Part of a small language model's weights.
Size: 12 layers, 5 heads of 32, vocabulary 1024, 4.17M parameters.
Architecture: LayerNorm before each block, learned positions, tied embeddings.
Training: a variant of Muon for these matrices, 127M tokens, 3885 steps.
MLP neurons of a small language model. Each row is named by its layer, matrix (gate and up: input weights) and neuron, and shows model dimensions 32-127. Each number is 200 + 40 x the weight over its row's rms, rounded and kept within 0 to 999. A neuron's up and down rows have the sign that makes its largest values positive.
After each neuron's rows, "fires in" lists the words (lower case) most often at its 100 highest values on Wikipedia text that the model never trained on.

L2.gate319,255,254,229,227,206,153,109,214,202,105,253,193,184,157,202,130,168,168,222,187,263,176,223,190,242,144,209,252,193,208,178,247,147,135,255,118,267,163,245,145,222,178,204,168,153,185,239,262,241,249,136,126,191,271,202,151,193,336,271,280,193,186,181,206,243,164,206,215,213,154,258,263,236,230,209,236,164,188,150,219,169,183,222,179,160,156,199,205,216,219,175,240,117,190,207,162
L2.up319,232,172,176,235,241,110,239,240,149,217,209,278,230,119,232,212,234,229,237,164,188,180,190,319,171,175,206,122,163,231,193,259,186,187,160,159,193,165,233,232,243,158,242,157,203,148,168,220,211,194,232,202,184,215,153,135,216,218,105,209,130,156,218,264,118,245,133,177,233,203,243,272,208,180,171,241,136,197,188,132,314,180,252,249,218,192,231,240,147,251,211,196,173,201,218,223
fires in: "with", "within", "without"

L5.gate175,228,183,145,178,199,167,195,189,232,181,244,177,177,213,287,288,211,220,266,246,167,163,211,185,150,173,129,213,289,257,197,211,202,213,245,208,151,227,181,191,220,241,153,187,160,174,194,172,249,175,182,218,186,209,175,197,118,238,189,197,148,191,159,197,157,179,128,195,223,116,154,324,210,249,212,188,171,303,213,178,208,240,213,187,217,170,147,185,219,235,209,300,122,287,205,230
L5.up175,228,142,260,246,198,239,184,196,198,165,251,254,283,165,155,183,157,197,242,235,199,220,171,260,186,207,214,180,204,186,171,196,122,221,194,179,159,252,159,220,227,112,241,233,161,227,219,97,218,260,225,245,207,235,206,211,208,168,171,185,181,191,233,219,191,220,214,234,168,153,157,172,198,147,232,208,148,201,141,120,213,156,236,185,155,206,188,124,187,250,177,214,192,148,173,216
fires in: "season", "club", "coach", "clubs", "games", "place"

L2.gate264,182,258,246,195,241,192,261,235,240,258,162,269,212,187,213,171,257,225,221,163,184,205,178,225,172,224,206,166,278,167,189,195,150,228,204,217,164,158,121,195,134,190,265,240,215,230,248,249,159,257,216,139,168,183,197,223,185,223,308,242,198,151,180,189,157,198,220,209,169,135,168,215,116,178,194,198,153,190,171,267,174,174,188,165,192,213,222,250,168,194,284,144,154,150,145,224
L2.up264,221,286,253,164,179,203,279,203,231,206,183,240,203,136,234,94,217,185,186,212,178,226,183,118,212,298,174,202,212,202,210,217,237,213,277,180,221,228,150,171,151,105,175,278,196,216,296,185,160,211,229,165,250,230,214,233,192,213,195,205,220,84,221,181,179,183,247,191,174,157,174,197,187,241,176,178,186,230,201,222,210,171,149,147,187,241,226,207,199,233,228,161,159,155,196,238
fires in: "released", "based", "held", "preceded", "aldabra", "old"

L7.gate6,204,140,131,193,249,262,246,288,160,242,197,215,162,147,229,187,272,182,229,135,192,174,254,224,137,205,173,173,127,142,167,126,189,187,161,179,153,290,196,219,133,173,136,237,181,187,178,152,197,247,248,227,114,162,251,226,210,166,202,228,216,197,250,259,145,187,109,215,162,188,146,224,183,248,220,263,216,194,162,270,152,215,188,260,156,254,218,142,136,199,134,210,232,242,185,267
L7.up6,262,198,195,187,205,261,191,186,238,224,239,202,160,195,227,141,248,245,172,171,127,166,228,166,149,212,176,217,173,188,239,193,166,276,228,219,199,259,181,190,163,164,151,153,270,207,214,164,155,250,118,175,271,133,219,181,214,256,250,271,241,204,136,287,227,225,123,227,160,245,140,261,200,222,210,228,241,121,154,254,231,167,220,209,222,231,204,226,121,194,116,272,194,249,147,220
fires in: "of", "joined", "became", "for", "at"

L2.gate8,219,190,237,200,215,164,188,289,127,189,294,261,208,165,254,178,248,222,249,204,228,153,214,249,98,182,162,176,198,226,198,190,158,246,237,179,161,209,133,211,192,266,169,176,119,289,131,221,211,250,219,192,181,176,214,150,134,235,210,210,166,204,239,173,191,178,204,176,208,149,226,119,158,195,204,181,229,204,202,189,239,203,209,259,216,241,170,218,226,128,269,108,231,199,217,237
L2.up8,259,183,274,186,211,177,202,288,182,200,273,225,173,172,247,141,232,204,190,186,225,158,224,216,98,193,159,191,213,237,192,208,143,194,229,203,145,175,121,174,226,264,154,209,140,259,172,236,169,218,189,203,216,210,207,139,148,212,203,186,210,217,183,189,213,213,204,160,238,122,239,170,208,167,188,193,202,207,203,177,230,191,210,226,222,209,163,231,191,110,264,90,207,203,205,256
fires in: "first", "preceded", "onto"

L4.gate403,182,209,180,148,195,219,254,218,225,199,293,120,174,203,310,218,205,186,273,194,168,144,140,146,153,255,175,109,235,280,223,161,196,188,179,138,191,209,173,239,197,223,171,197,215,167,149,178,218,211,202,199,164,158,213,196,203,219,196,165,240,258,194,191,184,188,198,209,173,216,248,193,219,215,165,193,246,154,212,234,219,279,214,169,178,187,248,100,218,222,147,169,178,210,198,190
L4.up403,203,172,169,179,249,198,229,220,198,265,233,169,292,162,247,165,232,137,246,256,190,195,188,179,201,168,218,161,206,243,266,189,221,243,179,120,204,147,225,199,225,295,197,189,139,161,203,237,211,182,213,263,176,204,236,198,176,121,186,205,290,202,128,155,129,232,234,195,189,218,192,188,193,220,268,148,208,118,200,217,259,239,183,241,182,95,267,176,260,180,227,142,184,147,219,244
fires in: "this", "the", "that", "years", "second"

L2.gate295,294,185,121,206,186,205,231,176,221,236,210,321,161,157,154,163,215,187,154,176,278,167,207,230,242,253,206,194,271,195,176,168,212,155,188,191,190,161,230,181,233,232,238,212,192,158,171,153,224,154,179,230,189,209,256,157,193,168,186,237,208,273,214,138,214,174,239,214,180,138,116,249,135,122,255,220,219,226,214,291,205,144,227,223,211,245,198,250,217,138,299,176,200,252,160,193
L2.up295,310,207,129,153,112,207,174,204,179,204,239,310,179,181,147,187,184,231,155,144,280,250,187,194,324,161,227,230,229,236,93,266,223,243,160,170,185,122,217,248,229,180,207,177,211,159,224,193,209,238,230,195,199,227,219,155,183,142,231,202,231,220,168,184,257,193,218,241,240,126,152,198,228,130,219,187,233,215,241,267,207,207,173,202,279,161,177,223,268,162,201,152,192,175,184,141
fires in: "career", "against", "would", "again", "year", "team"

L5.gate4,146,148,235,218,211,194,245,229,183,229,175,267,261,191,230,188,228,188,233,190,187,234,236,203,260,222,165,226,227,254,252,229,238,185,175,233,150,164,179,324,184,227,262,221,250,222,162,213,186,202,278,149,167,318,228,229,178,170,205,198,195,163,228,195,180,178,226,187,172,232,134,192,231,178,242,244,165,170,202,254,108,222,195,205,215,181,219,219,139,145,184,139,197,171,255,218
L5.up4,237,208,194,169,223,231,175,213,170,206,230,198,243,248,175,210,206,222,200,255,170,212,197,147,164,286,176,210,224,231,224,240,202,94,219,198,178,143,158,257,154,216,264,213,164,213,294,228,177,196,173,159,167,129,119,264,172,262,206,142,220,225,204,238,225,191,229,104,235,208,168,197,259,203,171,181,225,169,266,226,197,256,158,262,248,160,182,185,208,113,205,191,237,222,161,161
fires in: "until", "february", "returned", "returns", "creating"

L2.gate229,149,240,229,243,164,172,174,181,152,153,163,254,212,115,205,246,220,154,257,211,162,260,175,306,197,192,225,238,168,146,228,179,131,141,292,187,261,168,158,240,129,226,248,131,180,141,191,179,201,151,185,242,197,242,146,217,184,277,168,262,207,194,134,182,200,186,234,216,209,210,169,173,182,162,242,243,230,236,129,255,154,157,236,191,162,217,236,210,218,206,249,244,184,185,210,275
L2.up229,232,215,225,297,198,195,127,219,122,227,147,266,150,196,204,247,247,177,183,235,182,209,205,205,196,133,218,181,190,219,172,221,161,203,95,189,274,143,178,198,207,186,203,137,138,164,211,210,207,234,167,167,132,211,169,207,167,213,216,242,198,140,219,277,217,226,210,197,232,238,205,229,237,194,187,162,184,119,159,230,256,178,165,266,161,236,125,220,223,208,205,200,173,83,151,204
fires in: "with", "within", "sq", "without", "prévost"

L4.gate83,256,172,163,246,221,210,209,206,276,265,170,181,233,199,138,223,187,158,258,153,226,140,177,214,228,220,153,177,171,260,206,86,204,210,197,181,236,156,123,252,135,201,180,251,133,202,170,250,277,195,289,196,209,188,268,206,167,226,143,178,161,178,182,175,184,196,184,207,256,118,156,176,163,197,161,240,189,204,176,180,203,213,195,152,170,207,189,184,193,208,193,238,224,176,247,255
L4.up83,219,205,177,217,252,208,220,215,244,164,176,206,253,154,199,182,186,98,176,156,191,195,219,223,166,173,191,183,186,221,227,180,120,189,193,264,227,130,127,211,209,202,184,214,287,182,129,242,144,184,266,232,197,231,138,193,274,177,159,149,169,178,165,188,227,194,222,184,152,119,182,108,166,236,192,242,176,205,179,132,199,153,211,242,133,221,170,161,252,175,254,265,219,242,134,223
fires in: "such", "based", "much", "both", "social", "born"

L2.gate303,190,278,202,264,206,238,235,219,188,199,183,197,269,215,144,209,199,185,190,124,156,165,182,207,162,249,183,119,210,247,227,137,217,213,154,188,216,227,208,151,199,197,242,261,190,207,144,224,228,235,171,210,227,189,171,224,155,230,233,222,234,149,283,182,221,233,145,253,176,226,147,175,169,155,137,227,153,215,224,197,162,249,220,181,156,139,258,169,193,192,222,113,158,179,245,195
L2.up303,270,159,286,262,241,184,216,202,197,240,158,254,285,153,225,217,264,206,192,177,229,165,156,211,149,175,238,205,215,226,240,250,193,237,214,131,177,125,196,174,181,192,253,174,159,180,140,200,199,248,165,163,267,228,247,184,147,218,167,199,135,219,195,190,146,199,178,168,187,194,189,176,225,178,195,231,220,190,270,252,181,199,151,237,140,177,182,164,160,183,290,194,193,185,139,123
fires in: "up", "office", "off", "officer", "preceded"

L4.gate377,150,232,183,217,175,172,154,294,175,182,174,225,255,237,149,183,204,211,193,189,200,244,221,192,204,195,252,245,186,190,213,229,197,218,149,164,188,276,149,231,244,151,118,182,238,228,139,211,220,192,193,242,193,232,169,177,222,147,267,206,180,224,150,202,213,133,223,241,159,212,204,129,148,230,202,243,262,165,186,220,185,238,264,212,266,169,213,140,276,288,250,170,194,247,213,140
L4.up377,191,184,242,222,283,205,194,122,225,252,225,186,219,180,173,156,222,192,232,178,198,219,148,189,206,204,275,182,187,200,147,212,204,211,247,166,239,228,284,208,148,186,158,206,219,262,181,236,235,219,160,198,218,175,201,203,210,152,257,156,177,175,133,166,235,236,157,308,196,306,126,226,258,173,138,270,190,189,180,237,151,214,168,227,208,189,250,185,178,190,134,125,264,178,232,186
fires in: "of", "when"

L4.gate383,204,185,146,175,178,169,107,219,197,274,276,153,216,168,245,273,250,197,167,253,172,159,154,235,202,147,196,245,172,173,227,104,157,166,228,209,180,130,183,186,179,169,204,156,214,200,186,238,233,338,238,187,214,227,173,169,263,168,139,235,237,249,204,206,233,174,172,216,195,137,139,152,123,214,172,202,144,126,247,179,202,246,185,254,188,181,180,232,201,175,225,207,241,270,189,187
L4.up383,273,265,244,190,149,234,223,110,266,257,274,166,186,187,161,205,300,168,171,259,218,249,162,208,125,234,178,243,279,246,184,162,219,211,215,193,183,159,192,176,183,189,218,156,190,232,178,192,193,222,124,145,159,224,177,286,142,151,148,249,230,158,213,175,221,211,223,194,185,160,136,177,238,229,157,224,175,200,205,276,127,163,150,245,239,229,146,136,199,240,147,189,210,132,247,219
fires in: "from", "region", "of", "regiment"

L5.gate180,155,183,175,207,218,260,219,234,239,215,208,205,217,275,171,207,229,245,195,153,191,231,115,196,170,206,101,200,184,202,190,159,196,158,213,196,246,152,192,246,205,185,174,235,148,164,160,246,203,190,173,253,106,215,196,205,259,207,225,271,144,249,202,217,211,186,181,220,195,225,120,138,193,268,261,165,144,153,131,171,241,230,218,215,171,177,222,194,208,247,220,192,166,154,233,273
L5.up180,178,161,215,154,209,207,165,222,218,161,245,206,184,210,152,215,236,261,249,151,204,216,219,226,193,195,153,250,280,200,153,186,211,151,318,174,154,221,221,268,191,148,140,196,164,205,230,184,211,234,171,213,212,180,172,187,168,199,102,237,199,124,214,166,240,242,236,214,173,120,190,136,272,221,247,163,152,191,193,154,215,146,197,142,158,177,166,224,270,223,228,235,201,179,171,173
fires in: "according", "place", "located", "coach", "research"

L7.gate352,181,173,225,205,302,175,144,206,235,205,188,231,217,219,199,173,230,185,188,135,189,186,193,208,164,237,210,214,237,199,179,134,181,124,237,142,219,234,185,171,186,261,226,208,198,181,117,279,228,160,197,235,162,146,218,177,189,181,115,138,172,135,131,194,205,189,201,156,223,231,248,244,257,237,168,186,195,296,194,162,192,196,292,246,201,209,160,167,235,173,243,171,243,244,143,198
L7.up352,250,212,155,203,212,154,164,152,257,184,183,166,140,197,215,181,115,189,227,126,202,224,244,178,183,238,198,125,199,246,195,159,201,187,194,162,259,218,225,144,158,141,205,143,172,217,245,249,255,232,274,217,174,223,179,132,248,219,283,116,207,146,159,222,226,142,161,214,186,159,174,149,165,203,229,252,270,199,279,259,177,206,143,235,204,191,229,199,123,213,186,195,200,170,224,167
fires in: "when", "because", "both", "as", "almost", "many"